Weights of a small transformer language model: untied embeddings.
MLP neurons of a small language model. Each row is named by its layer, matrix (gate and up: input weights; down: output weights) and neuron, and shows model dimensions 0-159. Each number is 500 + 50 x the weight over its row's rms, rounded and kept within 0 to 999. Numbers have three digits each. A neuron's up and down rows have the sign that makes its largest values positive.
After each neuron's rows, "fires on" lists the tokens most often at its 100 highest values on Wikipedia text that the model never trained on.

L5.gate426:555395483384550608478525538524430436464513574494509503473583506528444558562476489478503394573445547442404480470428555534409512408467530559557543406399527527552572553530472509468469485514476496548559494512474525491465465456522550564470493523480478471435489581486530500528521466557513503449496497555439506552493513533535505469482544513605479393555430578494554463395466545389447537465519548477556521481440534516547486427466493455430489482410560588549575457578530501419474578489468500
L5.up426:518533445484535461525535460523464503532566523522437585512417608538568504392579531442518443560581535463480494584551467485538539448510496505479429494521464510449474461499501483513556461613553533465550454487465511646462547465526513443491506449446438608479453509374547559536486567555418502416527532525435569502522504493461478430551465567545567456416473452491401501525598527509501456535611480508492501540482469454543566521541462344466423574491514482551541568478494516486489512549547500
L5.down426:555471470544517464522497544498449573581450543547468544456562507551522543540402483516474496499447497482415406531504472544533554521469454529546594530423523462503489425627463552481572550434507460540519437552396433482501502417478511459478470552441479506585543489576507509477523449526506445579430587417565501585421459452503565584538587443506528452543433522514585554625479507523520481499447455410504580449571523434533540401477534502554509505553554529523469550505475397528428503508456488
fires on: "ent", "ific", "erg", "ec", "id", "al"

L5.gate2:513491451575508423479550467578438440471495574537518411418595492509534609520504564575546462532607414376570497492582518578508555541513565515533464542507542528541506463438536554559504449500545501561489501495486529500636605484463497448559410505529522439484543522564509563529493456558411404499540445591525494442479468494438514511466466518477518470543582432464446482527532398455562474559525528442539478432527493482477535548537495358592518478507568475468513498468452535435496520522503527
L5.up2:612383432468533440542485527517518489615630561485481411448428507467486497446459537501453448456548471445491426457511483600421509456454556548490477487513532524524470483491473475501446493381607515415508449476511509481461478512555469449485475394444471521491562561463428531438550443515429449518499442591467547467505493557565458447527478447494521509560501490540450522454508554554485472515517401447476416500527496491524444427561455479525438381439553480502536463507449431520511543657537541
L5.down2:400503476557599467536477508576460488483520514514497457514479473297480455493458595564527407519533522424575514526427554494536488514525527532493533449452503471490522506552484481515450520498525517537544529479527533484417486586498482472486595571413545460423487512429558561481435475549563435421416526466514554495494409577477461490458469468560447452562557531590524427464428529419409560541500453487477503498504395468482496439524580449426460565498467443504484517534542605461424463530436461
fires on: " be", "-"

L5.gate151:594545490493453453418492472502393506517471489511517542477466456521521523512506443539415546523614470540515536477559489472522462452424476548510496462490423426536472456550433464484572356417559468483468456566490614481478545398497564474568532451437576429473543443568479534541557517505562485478564512524394559522526532465504530549557489475441482466512399541495545605501480437504484484578533480474451453471452468504433506533452429487512614442575571516557543473585449485509574572483596461
L5.up151:490444503443498596502485552494483551435604466528528555571430486514524509403493498570519484493518505497430560487529557479469507573561509380551536421464345488525449445455548475525598570492471582498442490491552502512577456529525453514475520483453453432500491466530430472479447594424518410481496519484497427465564489567526362520539496457534510622515548475502547400407419462560471425461555452538457574468513520472553555419528451441531444494508452515476573478474508484475530417540524541
L5.down151:498431536464475487446495535406542551482512445428527507526562504613585481442571512431485472509537436472546575512420489532426410416492457467530517489490461447595585418445499543479532493567391448448465408554516495485530570527590459450553485475441426520458480548522474373445470435551504470504496535464574454430528506552434421524585581572519454588509527545513465544541483507533390459415495539429426489503419535471478452436466476490535510516509481499483485541544551539558421483492506421
fires on: "ar", "h", "g", "erv", "al", "ant"

L5.gate584:629477446489525366494414527438530566512473548567486503513473453520575516520575494500452501388568572536509484481502498531554492476480468518421501450568471467533564496504468512529474533348472505473490423464505511470455515481460479526537619464527449467490606489523560512647452477542593464455445645523508450458507510518506406610564600546465455518474511420454560527495544459523464512533455523424402502469459427471485461524466407493560510456477497439529556486472518540509509492506564505
L5.up584:463415484394483528574516594448491470521447437548431527425466441505544497410458435515447494529527459539440394481550433506417457590530505475478516583444508494542465351555591526514471499532403458498530469488578559546534446443583428475525517508468502508515530500492445555557512512438437390467536536543516595545533447513492496478462495445540420465502524475470512480478495546497519558506504480518546377515415509557432485481464587552573451606518511547564481532539398549558440497563502510
L5.down584:493587397506501503462477495403475462457472522462521479560539540594485506505604606531490608484597469528495466588366559486540482541474491499540410580422484490426475444475465501420601489505392507403395450519556482602519447459548544477481508435534476570496559500504522488497512552431403466550492491593507522527468456520529476534480526488457496497447559471451489514548528538497473555490456561397488466473544535590530613534509444499574406506485476414532448535528508514496542451460511533
fires on: "ect", "er", "ar", "act", "le"

L5.gate455:532502559507479481433425504555585494559520519491414450565481519528362524512517505516486459566474516507478465572497525547543445448470638435506553519561523570628455443485493503525470438520444550496418472563517482440556529495433585485566509553412429476492454452481460570501504486514528532530461397528518500481467556565458523510376479565623529477511558504474553434561541463503477527530502519571505551511549448415498552482499531577470592442556514519460448420483578459416592540531490588
L5.up455:582469493514518481446479498431510488545436499540565537466496505600436602493562555427492573504581550413458470551612485582524509462511498501481483478485514524657578449518546495556489458456532557441435494553552546518638529495426487526634579471506488500549472534466499542512527488516519418427571401516490544557508555552499467478514504535512541492492471530504577485457542562528496466513557554558487525498515464358435515476420634484499570489564525513431468540533507426501534461492445572
L5.down455:531435580502558544462535533520598456455547581514497491473467520300507477482444601485543452526503482468515490477474541424562427491542469486490445554424400576553457503426516549490459542574477546488506622521507485510586488596496506468550606489470590506507493589462511543558508504545486502448521454532434581526498455576523497436533498548475524474534488567580437495467513490472462525619539507495496465482521493457509497544520547448432492387518500495397605460510524476398589503526452505
fires on: "-", ":", " he", " she", " who", "s:"

L5.gate92:577469562453440474515558540576530448498542543506536465532565455505493519495523400507526543516514624484483556563539510416487550461584431508462545467487477500494470511465465551459446537536450540442487464610428463598491535433540500463471501343443408555539386502499565481533465443421484439549511468550466476536446510483427585491419564535572525505449562552496515521553478550584509460394483495480427558490471532581557537595482500390493446536470502480528469479480562540438467483565589509
L5.up92:537459540476570505558497516573492550553558422557392566482507483549500535504442487533496477451520527541522597443473472441478478487509444531456570493490432528463550386421423443522544543544514486411431509533470527603476541419432479489582565462512566498478487585588553467525447535490529475516466464530499514515554549534425613439448565475559485410493495548451418542396550458542422478440503469524432570566480411530463548507574508484554545586534441514549520571462419539476434485432550457
L5.down92:527423557534453520431544506507423526605500540562546397541571562553577612516545557414437453530535482521493463531514538558536485531441522448487456440449503577552480495564500511510547511492543583497591405572540601508443532472453484509576485479456493455531506498527537566439521485486473518439595456499485568496452472514406531564474592458449494472462530540502453424586584600434457505462440510462442513551542441410500475526468402515440518489585535451540548534479600527486506463490568578
fires on: "x", "as", "it", "ac", "ar", "at"

L5.gate226:525463561386440493511545509525425484449494446493534495530524571474547466484530548512397521484507535474581529584532447478493542504489481508539449505547568427474523512470513440526485563483499525390537417520465525511412494540428520443391480415475553511523537514456494480528561453300446550565513481459580534498458459519443536454449562501456514502468563523469446458433485520578411408479437542443462525558556418569568480489470475417447531536453541538526457495589528414492532601590539493
L5.up226:554503620494564517581541452495458470490509515435607520493471471498472428511543472453575549513467463553598488452559519391498497439449435468465469473481519463489551534497525522564536506485487479397613491501539531528496518514501492464498602458468484576462485479497542579547547499439492477509462436519560506562478470528460570373534470459565528468407566592518486469379558414524395531401476433449539563415478594464477462466396482442525477542442422487444477538538579478531541500554462486
L5.down226:549464398460555488451479403496453549494520446452439444573438546355425636446437583531534495507538547480498493469405536396459509490513521472420540432431475528536531526503440506474492484516460448522478522449541504506500380537583597476500586545554497549465518442497475486539501543496572462469468404554503505505472508473509540479600533493529442542479472583495475458466459554417449539488551521495536436517525555470491539492524585536431458500433506394439563553450527632469448494491439448
fires on: "ach", "ac", "ep", "it", "el", "vil"

L5.gate483:487443458522455467501503471472442454496375540613465610419512562546459551462562489452420436466555559494580559506497485571492558516457457546536482589518458499524523551478569561430531505485540555522514393476458515416486527472483499481433507502540512507608492495381546448591513559525433654512495552514498521490579553563521523439526480485454423502513413445502578525541501530556453481412425492475393494529423527558406520511596484455536571549511501509570474507494469479534442511544498484
L5.up483:483586571569603477492472562549504522551462433491482478420535461481489596524546407495517500520452603494606498434509458513447450415522517483531550561546456494483362454545453563460490533495483534555424494528482449503453505471433515500395599495540498543470452507534504486534486437549379556452481521453466524508521597546426442569479493440547510509422559478434511459568422463475425525490457449476496593529516495518557467491483442462558440479588554409478493538494437577538433556529426424
L5.down483:461479447523577447466470485501522559530584462459489578605423443489489516560549483493507421527539444535662458437466548535547498593506539534533563551468541537418493479576513553502504441585523430526610478535420524507468515508579473511487606524477528465506532595440559425595586491433490484427535466517488550377432538571482534461459496545559456507542539504486442525479566447506462523545513495584455505527593548519479462561514527493438547490502538552549477427465456526553410421524548533
fires on: "at", "ed", "}", "r", "op", "ic"

L5.gate36:480502468502474458421494467429589447532619494522429489567505546495482497497520498528549535504506504485446529547477379464510532502537458414446506510506497434455509469584437473356503381496552579442551416543488492464369476472462533504518524486550509490507488456508503461450513553439417529420473509493510466464433480545506519442485559431587541473505521421500553450539401578471472481464406518558437489466450564516623502466549455480440389483517509604491591499516483435413437502519479412
L5.up36:517507497447530472421501417546513501469539522482482505452502463436493467552446497536559497418486543502532551558512519503605459534573499445472552410582517496446440599524463484419437542477555551511512497508499491439497478461497443477465501457424483392488579406485635544466446510548586528437503479507558424457547510512444505422482475475571387512459512582568587457535467491556490515505530502560393552409571467468504552458528406545421517474468483528603545618465488626463508539500520521
L5.down36:498393436470453600495488513494503502428528475502450522387549545521515535500545421508610520531505431523473518463521483625540427568576553616519523441545483495572475489457413503516578519482550480466542465520521463531460488528475566479450514452533437437568535571510532551558477609508463537570500473498547498503424499551684453423417507566551492530432507482472547530526453575488583496465489496552555499390566537456459433489549495468472458436492496570499512429459563447466525520467571469
fires on: "ou", "'", "ig", "est", "u"

L5.gate474:512556560500448517480455488416450551479549471491468547453521402482535498450569492506426522466493517465418567501467412525507521508509519502455474483449584406489527427502570547602551458526548570536505428433521510449416518484561476428508492397558523448468470445539520428559533498477527527539430468560476495556541462440482501516530483499338438463487484416457479423511479471588421490564598550582424534520491394445471489502467458510535533581514594489457533490529552588560449591584472555
L5.up474:512538442529499595366521434482568383466514479538435525594490557530466566418500602495523529563575485504540509548572453497546571532467547512559402492517395526455449516433485543417558570486459451475473459513506510463457507429492479566450447455529566469576567503462519387491430484573503491484607502441487476581460480423473521394508543482582500526577485481461505490507472554502484470508547551483510480540511430501469584460535548486497505475494562573521474464415516477426408451522381462
L5.down474:497515499474529604618543511512511506447452456529573502534519433428444523526488573579474416486435463568604536421488530463525492480424442511519457438466511449510516500527536542429496573491520566515459490482536489493412590532470471502553575609472448491517504433547412499522539529457443517545533517447534514479414484454448640610478441503534448428535460405477378470427467477525408498451509442541513557520433449529470459501510484460551460498549400524514472572546621513558527471501437479
fires on: "le", "it", "al", "ar", "er", "i"

L5.gate289:564440552533514500515580604447542472542512505554559509536549524437445474445484481414517514532512428444534441465584525413604444484558452411585503461443547477481519446414512545468483394546484496568486547509555496564481503464437602499506474549538491421389541509511525546510426486489479506384535522495460478570476481495469505389417556555571476547565437488531531467461519442518471509518523545522515519503493505489442588506546557416527510584527521432509504517492516485333510478414551608
L5.up289:498539431512432548434524555496446482520439546534548551551486509466458452552466498542504541485566546598494446393501494447473561532517461570504517475533471447563538404522495512503606394506534455490564572498485464454583413490571577521453529603427563484421490487510552524515532526518549452539493499463412495513536487457442535616564518491507488520519507443471515461398529471491503487501472549547536404447524505569578545541498572429584621530580446395492388571536540582473471481473452469
L5.down289:472525422476509488501492512519470538395574477479526454535476386458486608412580494539471514468549432570534466534476528503472544552421515509449507571577526511453535583470445476467465594491498564429503571412462530481471475441468598466412464489517553631413537472472442516562447522466517566492517436479480440517473422455554435516562442477463449541458479515524515423537488481627519456463460514422482469540486457543553525397444454545446405443480515472561425565509429514548531485413458465
fires on: "ival", "c", "her", "t", "anc", "ar"

L5.gate616:445499502580450547549534387541466386464479502557505457510478541540446461507491515487450483533507535455513468558573609518571490463487435466500510528550548489479543511541470469444569465442529468376606454547552465509524514495481591444328461496501553508487457485519401542519491484442433588496450477618534550457462429518459506421428551455473576507513451570513488451514402592395505473472485460555549536422432501476500495476541516514404483478492587468547476476405439450496532545479505520
L5.up616:582579456566435543518486432426537505567496447571541421457514433455561553517544443486580592481463564570563537491552583483486542495592467510564422525473445523548527505576353451435421431516517567501461560459426456470445486517554498440440487544556520506505423482444531424476523467504532550520520473513444485564464555503550612453520518447469515561442617511511554493527476486495445486505450522411490509489440615577523507534467535475475504485425496474424492583453582541521540514584516536
L5.down616:535439493501580431531542447460556541483527505511465475538574493491433562517457559571587476526481450488451499395558520405485597507470602545497578468417462537453493493524453521446485470512401600571468624467527597497514492527548394498505542531426541514432501457459516469443493451544573534570505477568522504441451549568469416455509493568485555508524501502502517524447507464572413544519535574481484529482507519575444481545485510472440479434512398527397455490577641506494415425492494505
fires on: "p", "at", "ed", "am", "ave", "ic"

L5.gate593:503583501471489562536573440494420519492401445533523426497472563626541514457535417561507473484510525474564565567621496453437539501524504503498537526657472491440433481471519516551482552527468471430494554439541483485406469554528494550543436424511457468462518448538467598477483549551462453489485413449535485497448588415511467527509575506470506505448346524392478571635567431458560510449473498521513506496472398504512553535546503481559496501413498492475467521474511473521515499453544437
L5.up593:533511506501506521539570470503474427471398440491592437505470504541466501505556446436503489436481596499462460546535513486343510474467533488518549537619455502478486536554483489499523441507517503472514546428571485572420410551582534636514504505540525525466486476505497626478514528576485532498511456438542473421445578533563441550506554577443546454381442565470495566625485456550538517487489424583506486499506400456522450450594444493547479449437479488502466552501473467515550459442590506
L5.down593:505477463541519429474469477481546512495471492536468493535551512197503523417456576453538564532528546424472439475493492562486481515523420544474509487249540511536464464546528537499483407467458488514500482526468502447516536520452534502492507517513551501578491534471502430453540431412484492514543559505444560466520512473483530547502449445527502470521498460573503477395450533493435512592559522494471534478559588534483504458473544502501490520569481471482467463494537456523454519491417494
fires on: "ron", "pl", "du", "cl", "rit"

L5.gate416:479506453460470439435537457506554474549488446535445547471545524484535408481488422518494468409483526508484471589398546543462490466476545494537482613479511455497429571454571487520501529533481425520537494467444463514467567462549520487522528413462546555531531457545477474552443591467467433566540553448438563581445465417565543502527528507390401510478529469387470455401482524575481513549337496481436469497452513587596439597509432540540524452427547521464506492539538454514472496586485453
L5.up416:552488456488575547500406569614538560561619488525500537431478554480587407479510482494508428512507451430441559471536572514535475502444545538475360466419501490394542446465445516561545459515558569555522478427495485566470441510517605533534377490528447424572518505416447410455570451484477489527514464449442398508530546411480455480520539444496435437506502490563505549514510469476541581521563523560567520509512508446430599480487480533473504497510525487498544426438503490508520449582486530
L5.down416:495477576453493591465603500536523413472544482481454503542529463426497548481485440504457576509472435540451547441506546512504496446538476525445510392470498570548602490484427516446458550451456510502478435469419570457515518565489448397600476481528525544504534507493478412514515464474578547493530470555617364517498558504395481588563517480530466550499320501456520509585459483569465533549519486536534499520430449531493475558563543516603565463519550497478496575555483433446478552490448467
fires on: "el", "al", "er", "at", "s", "ens"

L5.gate543:508542503437520487394522491568405509526552491626513559495600522542438537465507449554518445492628520511447424544460516509518533546541395465563318505481442492556466532553550481542547524557512532468452489465530577527549500461507474478462442495556521440514370451464497491486530549526447550496525514507485535463460488474542554535527456529500539430509553547430449562524460529511511427506471615533508562468473472555588612560434623521525549507488572527437454508438463477406548456472492507
L5.up543:529430554442505548496482557532541481463466503402483490378514445525468620487470498424497529480431531455489435488497523390489487507542544425509436470473516545490476467509507491485452494557412533504478502425439501575576469527473522509464436425557385506543446496460465457452589551538453465464484461488461485483517486490458510484522523468396539405533516437550517461462412548454482502365554564541492472457461499508445459622366510488430497447524433464437584463517477580442506530536591380
L5.down543:601457458472558522551473492495565569432456456376460478461552482413463522404605564473566509546548484568531554572506451507474475436480595395511523467358453540476559394566480497567514479506482510587544546526516540512482372543520468506559499500529525527470479500440503590409475494493519495479555392479547438529459552521532510480461500465407445472465594521416502448500499520547532521513485509450488475481522372539425540483513509587466495478543479432461517485526566538415479486466440440
fires on: "im", "ay", "ell", "eb", "arm", "e"

L5.gate118:505561570501470465473398439500483503506393490549508491518552499537451484615440538570446469533525457464566498489473559512561512428481569552501509517456481523520460459472532559534473523454449490453434503532430520437537572436457514423467398504480497515504530525473488503442485468521591557619548502563592521480367495426562627535509537479425440426408546541588490518469525521488533456441528495518542454544530535453562600467637538422461554439562473559537542492493547457541458580502545543
L5.up118:463544596523503545482483395456581538478565534514410473520563465444427515447545547559497494486438327524468553569454517559508513551533520411579521484570562514399535461474529445517556462454488417482562468468511501572611487568560502498516528550526490532439499426467401535497404494518474566501504515566523527440543459548463514452476439501535425629486511520517532482531504467442472569577469525543589533489461497497531461541491391520492496486456473534545537499361458574562461536454468469
L5.down118:526544497480526459521530480389579562502477530457497526547434432472584464542613492560513475451548536480533562542468466493513364573470537440530518523451440510489513541481542436500485580529516555574535497439429406487401557550422561549415507535530432519422511437534485506500479457562577532584448576525492510557483533535552496478507540489559433607441519501467498487509397466591461453545455554575446536582529540467466519448410472455482486453444484608521434540549583461490439442447469516
fires on: "u", "ond", "in", "r", "rop"

L5.gate368:603420545539482472423609494422455405581490418470537539479519541478520454409487439451520531445550412490488457502436448513580445478582462474350445580542498415406487483520543564545528479467467466529602469520558507578471489477493451492549637512462500589463481383510552531540468552538487475434513502508538458536529457512467548528494490553540438441442457495507480436547515490578462450550572424503488545494432524528492447501470470446539490541463521480521609513522547450472414484448455477
L5.up368:515500469444529489450492403353526493524558534505439451432456423453530543517399543545467602488537504543573547476461511417471596555438489484614497437517592476512491521492505470404569468423476453557519514501517469461470471498471552479561464444554504606522537496496550487445545501568549578580564587462539434478525572532504494463520536485510474556428514437488482491437594478569516554584505497505545543461487524448553505414674445536438497525535474447466444452461518449519501521455481567
L5.down368:539536496423478433435419467484438480447429485439433525558476473417508501509463466555460503464547524533426427485408434509469508525413505502451501537411509450560505531461540465518500466535473541393548575491528407558524519525568503491434523479584539406519499496513434432516482500484480434583506558500490547525519512491572384577449425458512427407595490518501435508401439453431556504480516470358486562562434489594426502468514448450507472524423524447467394490446440533549503458460501502
fires on: "t", "serv", "le", "us", "it", " v"

L5.gate299:482533566397541489553607516460512378488455542477502576520538533574553488500458480441417506510519432396470483476475490472465473501551413445400514556436508490493530444457489526548625504587415504440536426518555500541465468547511591513532557594466546566429539487456472572566509472546535487486560427455568498414456555460501548412453531512508551409586443504480459525474601485524569530499563523527534489515530501478560474473484482464479470476586541492513544428636565497455465572509527548
L5.up299:550551514476508530501539465473499503528572530481594533528431526460562530557665463489550485586547552500511422469474558541488582521495555533421526543506546507485509535471487563553500544446450475505564484513558575506477548506600490540428537501414557530433419442488474487463564609471435506423447507425435410502515498525502469571507458574635423566478506451487545421445399495447493524488539506587443473492467421519541384593438523545547444458572493501487529489474532501471464541506571440
L5.down299:589509414450422599517540460478504578527463535556505545518511480540481493458605501466459539448406472544490614506496451558519524508467569600604620547569591502517586538421613493503428496479504437533523529542423508407468562436525470514414510471456548419528455481433533509478590555467485519496524545435464472472496490473486470447495470529530488488426517473558545499587502509531510475479546515498537483448449507450521489534574651462553570468493454583374477471520517418516539529472529516
fires on: "ust", "t", "ar", "or", "igh", "ent"

L5.gate435:542467550476546491505478440413515438499467441418504488561569430507464530514519454526468589539517607554457496470466553487428501513529506512496581573418535509612506498605434525508445480503453497519422418497500508440432477513500549429482597448576519471555450435443491520575539480465466565435556378434492482389446592578488639518505500510523539513432500508589508518498498470434451505527535508567478509465540552454486481476388481499394454414507616472448485510508471429504522503486552521
L5.up435:586565560523517468476475488600565478428471417486491555414500582532528527495534538448510495476557612489524539467509585541538455518537482573494464486549486507470557547542479502420458518539539554656435499384517556517489451529525495439523458447574512400591606447535461436552497529539543569514511519453464530539404542512457520474550442551511483466496394500544505478537540538505521481463498557489545558497609500445415516419535547571472414464551564521476495521435470500614514497410492424
L5.down435:475559480446461530548571415529431521567458558599578492548562534525480462500503525504432535472482450548504558517476574576505589484542427453465480546514434516425479479517449566479552528481415567561526579579483437500524510512545515577494528414501535451540462590465464504429573462523469475448475427503541508449489507456571506509442512493493468475388484529516453597522547486596478393465440549388477436436584456441505530543511520466473583535573594517465411414567507436527570557543527521
fires on: "i", "b", "um", "p", "ri"

L5.gate169:469511567396552571488466441494517509444419586496544505489522544509468520490383548505546541604541444488572532437473521498542485455465577551472428534567526517461571461504528447487511500464562556541510429501561514488588579435556512536535548534515520472486448528498409440410595466470436580599510409432575476535548536403445463437504509481528458466509510494558520434482596510443467553514501582426630466551450574488531477473475533449435508490485458437503563469509435497386522520541488430
L5.up169:524488508563471495473424562486552536451503507492508461461505508529506516525482514485402538552448549493508518522489444583590484492491450620520470512564525529481558523534460532343521524359528560465456477495441506487510547502533462471548588595474421454588499558547450449467571465487519512530526458506527544502482625406507575486512510528571548574411474533522617423543546437633467569537461531527497500472407506494471437514387416585544443421509460501527515511552445561480514515505519473
L5.down169:471477465505479414531439506559474541493520536500515416493455489485485498404473609517587361623547498468513557419464510562518513449487530591529478434459548493438436438504445505450471479469540503485458580592556406500518437467469462464575576494514444486505542530326519488500478403482451524495589432505449563559519482568513587511500554541431478475511535435568508512442522521511543567430554498531493551515520462478496601448402484485513469465439514508577510475465433483428509406538521545
fires on: " (", " ag", " and", "-", " sub", " in"

L5.gate267:469537434447416554574556465441485472545531589553517562546463487499452461506496487505575421498554481468452514525449482517491517574431527496439466533485526441533522474445490585408575389487502459520370461469492490533533522483463475459445463584438552591504425432519443420543523509494464574485498354548553516450558547538465575499422508433557567468533607513445542414446430477463572571490516517557490480506528485491596488552497478485476472545423486484446549429485466491417440485611461540
L5.up267:538526460432609467485453445486529465471522476411530406489540478508626468595488497446494451438444479425532490541501557532517400470389574548415500446514547518494467506453532546475498482477492514489408501481525502500537502551502551443585524553537495497501469480335521523466585539571561483440492597388450491415539434433483423558534465493469464459391421540489484515544467495541486541590538512468484512436584434492411577530568511523519442413538454550516558460481508491513525450495486444
L5.down267:458583576498490538559564483475460545462450602445581445499489477493497572549519512531475548517400494496522518458460534500509480479391524593504502462475525486549581451544523552510512508511520469464528586464521459441430509449519550541532483472459437527451477525482431543516584487515493471473467447350555455597477452573446442563591513510522454580542468471533544493516495617552452504535443425496482508554529375579374521406516477536562468455393409487393435491509469520528509439503533469
fires on: "ent", "e", " ", "\n"

L5.gate461:503561482432551473478560554498384427506434517512490502548499509460550429515454483501496567480484463527454546602460481459405501463426523474432469479488486417464456500475339553518502469570506552517472432579540485459506533505582502502396555473424513558567516538510463490503526480487413542492503432474573450469499513589437530523521507412519426482402579448559423467495505449468640514562629494471461432555513532441512497477506574516538462419411457528471587473476560498468467412523503524
L5.up461:511584486410520540523616452485549470526479463427590530509523474464456452546495518615562597527594415465489425463513536454465545480440502462436534572569543507453539526612566459428602535538507464474501436550526535520573499489618471452536476526468508487455407476494450524524486506504416491538592488591509518520472434523428479582501403449467499528466437530545512551527456451536422488485650586470555507447528444568518503554445494491416494535463447550528552498467486495560482494527438525
L5.down461:561530472451470480485434486434540558534512455529452517444558484459355500521367476525531487392488526573506448396496498444502535501571503475491588465493548477436521496561472486509462524549493379503562469571509497492477619510494502461530431524425485530489489415440501353513541489567504452503434535495525449414421642457580541452525581608563454421508512461526427499524469511468511504511535516550467475519557506559446478492472561530525541490420431513427557531494556500507570517567447480
fires on: "e", "and", "end", "are", "ent", "ake"

L5.gate386:441555414389427469531577549535451422413486395548523426528472472464439504483538524516529529507557476363537543553503548510596421415515507492533431522488485481559471554504535532493446566481481520489398444542532572473522542502461494461562469413459479430506489508483409582413454511517439539472605559519506445541432512512513528460570517509517407433454508465470424487456482461549514525520541568429518479575467463483533535583515522497585442527468439518507506501395461469581514486544637478
L5.up386:547498588470490430464541440532535523498495583476546450541513438498459571556599497459466534493478445459570480485495498523419478534554448461629466484501500405514569489484499481459381546473450431492499571537528479448565509609513418452497559548488446544419467427537547464401565466509543445535550574460508514525500505456402536480578556459549367480537494491593504470417459464430426515526582546495481415574456499438511476493502475508540507488555524405513481622456567505490461445445507547
L5.down386:485470603493511431484522538448467524565498493535614462467538498532591495521449454521548474489527514552496454455445502546487497544464528528543535585456509565477510446505491534552475526435481404551494502441511496570536476569498447497535430445393524558493463457564478601532541547481513489462471344540451529529492584529475543560489537493538507524407504553496440534566627462541382446513520487574565475524429560614444518529541516366517558461426507513499515403476436545509437600495448451
fires on: "u", "p", "ur", "ar", "in", "ak"

L5.gate116:545483522413481585495551451478466454587485540502533451528501477556494453470441555618546548467595453487485486558599558516528531471570488410431469537525500407524446511540504520508433435441479552405531418558527478446483573475374478485505527489551425485452512544450445479558506521526504564555542527467553480529542531462453521449474506477469477400490445536541444475572555555458429542598553561470532492449604509404446570487429639474477440476504461526492473431471523413558433477440487519
L5.up116:497605542471466470525558493556502522449391498542584417490594571546502490454536562518443478563487495515421542505525530547512501526449521446428501520547558506461506485366449535504461573523568537428483478481465494440430490447511442407461489490444510547467513453508363518492550406508459532539479532525411452529503473439547503492477440472461470509460472440505489475496444509482471430546498547389568449523520578609543520426464478611538533541445414582496454460485435512556667469534492508
L5.down116:483452499565508424396502536511480583487573463573449489489546514550596440565451506509425529501525487536551459507420512526496500483519463463472518532492485532596452451532549569612656576472476456490597542456549513401541562469555574467533563538456510537598506418522504609592486515468518436475569480525545480417551551407552426561466499545512486478532513595531493521438495456458494494492530565556546537502475487495562431516594568518481502514545566481571546486530464544608568490555535489
fires on: "ap", "ot", "end", "all", "eral", "and"

L5.gate487:598502449444499387500510459480445520453558453538540563458503452492554533504525528544593572565554594543453535446418598574424499491468430502502426505500553517575453500519505434485507499516455516570606515533531415503523493481573495501538425487597453485475539488410533484543536514493455497445522434471561483508486490569463510505510549502539440449535499558589548579510580608596535507457633538529504594456433495473556523473489478456435408448481586521399497484551487401494465478476445485
L5.up487:493536487421534502538586540482520451550494542448524591529506503465568493450528544477488485495440509482500546562512505498469452573469487509512482544595482452548492584451358540613460466519588514422565506459489587516503476505586580510447547502482468530487513625457577550545505466458530491402482528512338493446582577469472415457483452493454502427427580491495509539469458494545379524447519498518518520600447445435574542489467565472568483511442531443496641523538519505507526493503539460
L5.down487:524519553514403559495514564544449529491421610430512556545458516479445595499458510574418503450400488563508446489609468528489500451547473572510521570431500445381522532562554416470507444509517517442473516525538500434478566532501482494467433538613463460462471534484457390520547561509469546445431509433553550591469468534579477554462509446476560544433502507504467439514476481576540507477481430472506473484562471563421497636542552487576472548439529542456457477487507412570603488524486471
fires on: "al", "l", "g", "ent", " |"

L5.gate6:458422584465511448455577559452521509500467420511572616480530442525527530485466505435547546527531543495465543553546551452524530505526445411502553476480387417546450461523482449421494522478559537501531489448457499443477517419441472489394487524539352440554496496402465532578484519468582542441458527453469489463516508506420595512515507448486493591510589414508405411505493497484465490426515495500526562506450585543536506440484459483499534648532483556526517561591486436558481518561489437
L5.up6:449522586512549465463472462623477484578494430465480529456543438468536438496489444490541552509502535491545518474465561558473501446473546510544437586552374513487423510468458474610514593550499592523459525485509518454389510530523437506471445480536485493523452415535590528541616511440506473530541506524444539484507486531434462544526493469451471550519485542525514456480438474557445459441539387443574553414511469436527486481449600510572509546417425630528452529538451565506498411393550522
L5.down6:530456491534493457439396519486515531491533477424537545433477458335523515477531497563580489465508554497522464494467477485483574581545480489530534558444495592573481609508398516463518503485486484414501477473476539519557491443531582470554608507444525516451501569460524470602520559440562439559540458523494537562534539455490564464556474485469520464542607500439460508552458578490409537455616462498502552455524501467432607437484517507487382482489525492486548533462487453345462517519524586
fires on: "est", "ow", "'", "aim", "i"